MLP neurons of a small language model. Each row is named by its layer, matrix (down: output weights) and neuron, and shows model dimensions 64-159. Each number is 128 + 24 x the weight over its row's rms, rounded and kept within 0 to 255. Numbers have three digits each.
After each neuron's rows, "fires before" lists the tokens most often just after its 100 highest values on Wikipedia text that the model never trained on.

L4.down332:152149079154117121146126150133171114148142124145125151144160168157090138138136110104149163170127077152106138068135135120122158133145148119115074085123128121086109149145162134143143106124107132112109132125122139065127113119101119106148152138143096175119140128153146144095192120149106123153
fires before: " ", "\n"

L4.down11:148144111150142164099139149093165105069149121128125108141136152078153109120143141142131177122130134095121154109175123154147114093103135127151136138116137138194147133126123141134124150149103103153124081139144091096094114132111096122137154124104090135115111111102131150109136127151110130106
fires before: "and", "it", "on", "un", "ission", "oup"

L2.down338:146103125139155106128157071123126149135119103156139140131115103111090108132148122123104139087125121138126122141159070125106146129135155158142116174133133137149122119109096126105127119178094145108174092073137097120161119113087124149185151108124148123145152161097110185140151125085101109120
fires before: " ", "ar", "ri", "ice"

L2.down655:168147088151093101145148098137179162173113129124160139137170104122155140116137109090158133148092123123147110143118133108131126134160119108101151125089155118150126132074085133138160150132145078135119109152129111146144141147092077101091133074080105102134161138147141117123144163084144110122
fires before: "ad", "and", "ound", "\n", "ince", "ess"

L2.down1016:112134139127095115148137163130088109174146168161079111148130135125130065141130108125149120139129114147156106159095155190135132107126117180143162106120065105116123124146137099121104154108135091112126129144080111130139119130085154100161136145156116148106135141127124124138111116120133125104
fires before: "s", "t", "ve", " On", "\n"

L2.down553:139095081122136130169171105131143101157160142172118115134136115107103130104158069136124141148134122155103133099150146135155156146144106117124110147137167123147084144108126117173156165169111115127110141106142083068152143158153151084104131114148134088205135112132147098109144114098150155082
fires before: "-", "\n", "="

L4.down202:111106164117141120118122114125185114121091113082093165168095146128111119170156129135115144168086110078137115103143165131147148113164133121174147108115145134117121149148142152157096132118169122110131112139139132072159135171148123155150122111142134142109163178162115131124160109132120120115
fires before: "1", "2", "0", "6", "y", "8"

L2.down973:156118147112119153170113134161121106129124154105149173144126122143159118182132134110149143145171116109171113136111092143089119142147134119100111095170119146086169151123095142124092152131134126182107081151147138124132201101150110135177139091169117071136139156115103094082101160076153153162
fires before: "ound", "ch", "r", "g", "m", "my"

L4.down837:133139128122122130117113140143166171124096110124112107194111135057160145112144125182164095129137143144137132100134138158172143134086124125175141126121125102108152133141138154168154115126170177132116168133105148093135111141148158069173131121143103107128127118105120127122171087113087116117
fires before: "\n"

L2.down467:124132115182086127126127136120127106143131130133115114137107146111106106123149130154105172136156103133131111113115175086087102149113162151135116112092166092138116128167105104178109108159137111112097152132139109128115071107193101138129189136157066147122173132158153092134117126113122157104
fires before: "\n", "p", "mer", "m", "ent", "s"

L2.down901:157153134164149164138129164091136105107135114122125136150140097115119108176140160125104152085124133146094151113113129142095183137114141137124106153118131138057177137129108133120122115131094140126119096140136125137130133114146156102165163096162132146145097120110097147106125149178139118130
fires before: " ", "\n", " |", "–", ";"

L2.down228:121092058129130126140110156146108103148129145150139118167124137109131120144133123107150136153128141115112168113126137087102128140159125113066104124160125092167155108121086112151118120120114205120137152130169137113097172123117141090133140121111165152113123103109103081171172098135139119106
fires before: "r", "n", "pp", "d", "a", "g"

L2.down397:151132115125136157124172091129123166132085124141127096141160119115118148089150114106126125108110118075112144133105086108116072115095113152139145147145093112128098126159074170167132123166132142131152124094116111115153113098161129139156129152161138145091167169141127145124149125143120158169
fires before: " ", "a"

L2.down294:142131187114122114136157162128147131113147129147070116161172130157134169155146115146164158121134115145073100146141158167141141158117127160132149091096126082155101122122171142146125123137119097147189175137119165147118141173088152144149101176154117176102147149107097123120123078108168110126
fires before: "s", ".", "ish", "it"

L2.down957:090123172157123139132114130123146103077144129123103176163115082134159161125080161112175126110159148105116124142095167134143134132130131122137150103120171114156129105189140122216153134133136166131171144159053133137101133167088161131152107107139137096133100128104082104144109152142141098146
fires before: "and", "on", "it", "un", "ander", "ission"

L2.down305:137093144092167181129149071135127127114135127126150109081127092134158150172184168100106115132147150150080147092070133129135124092174104114084115090088123081139068134112117123154147103150146138079139093127133096143155115129127123150109132128137140084120131154159150148106170127124104155116
fires before: "ass", "ub", "osed", "a", "us", "ose"

L2.down869:104117125094133187160110097134151137083104093101150108113142099122115152148140152106134127175119142176144094138108166163085125151090132126116113093118142151082127120155150105085102138170117131133116167184107134190143137107121126124092138111132151159134131123134130177161103170108084092163
fires before: "|", "ause", "|---|", "|---|---", "ome"

L2.down328:141129148111104120109152156129148136142135110129125139126156117123106130099121093105132151126098115117137184100112150146104135144109097109155159118126165140082104127122118127113125140134136159124135127148105141122152132102097137093177182108144141127149115167093140154115115131167111142141
fires before: "ted", "ince", "es", "im", "ed", "iv"

L4.down271:132100117142079141081072131100195101162150108146152115069172104146128117120151110111148105116123120137157114094164142118097147170139158147121117117110133106101165088146144160117161074081122099085140115148113119116125129121125107091133109153089132142112090128167105119167135099128123166130
fires before: "ro", "way", "ed", "erg", "s", "es"

L4.down207:129094136146112143150115101147139116105119150123116151157117141103116109123099146180125121122125147143114131178105131136159143162107141122138152143190135128118168118135179127139143113120133173135162118140148067132084103117106127156127163124178123134114156147123141097112129100115103133147
fires before: " was", " is", "l", "erg", "rib", "al"

L4.down192:121145114132163131133120120127162149117140147130120109114156152127118151130138137125126160123137160111102067160155157122135125144142097157123063103126100165117183166142106095115131135113090162117089130120137115178132114123105153143157100120157098126166099119143142148103122124092158126153
fires before: " ", " B", " M"

L2.down172:151132089140120140143091133112095135106099140066114140123138104112120174147122100115098171087074120087118130162138163126089112156134150174106151145146136128132161154121137101141130108134125156170111063144086120139141128143173090117131113148118105133129122123122105115131173112104139153105
fires before: "and", "ess", "ad", "ound", "oup"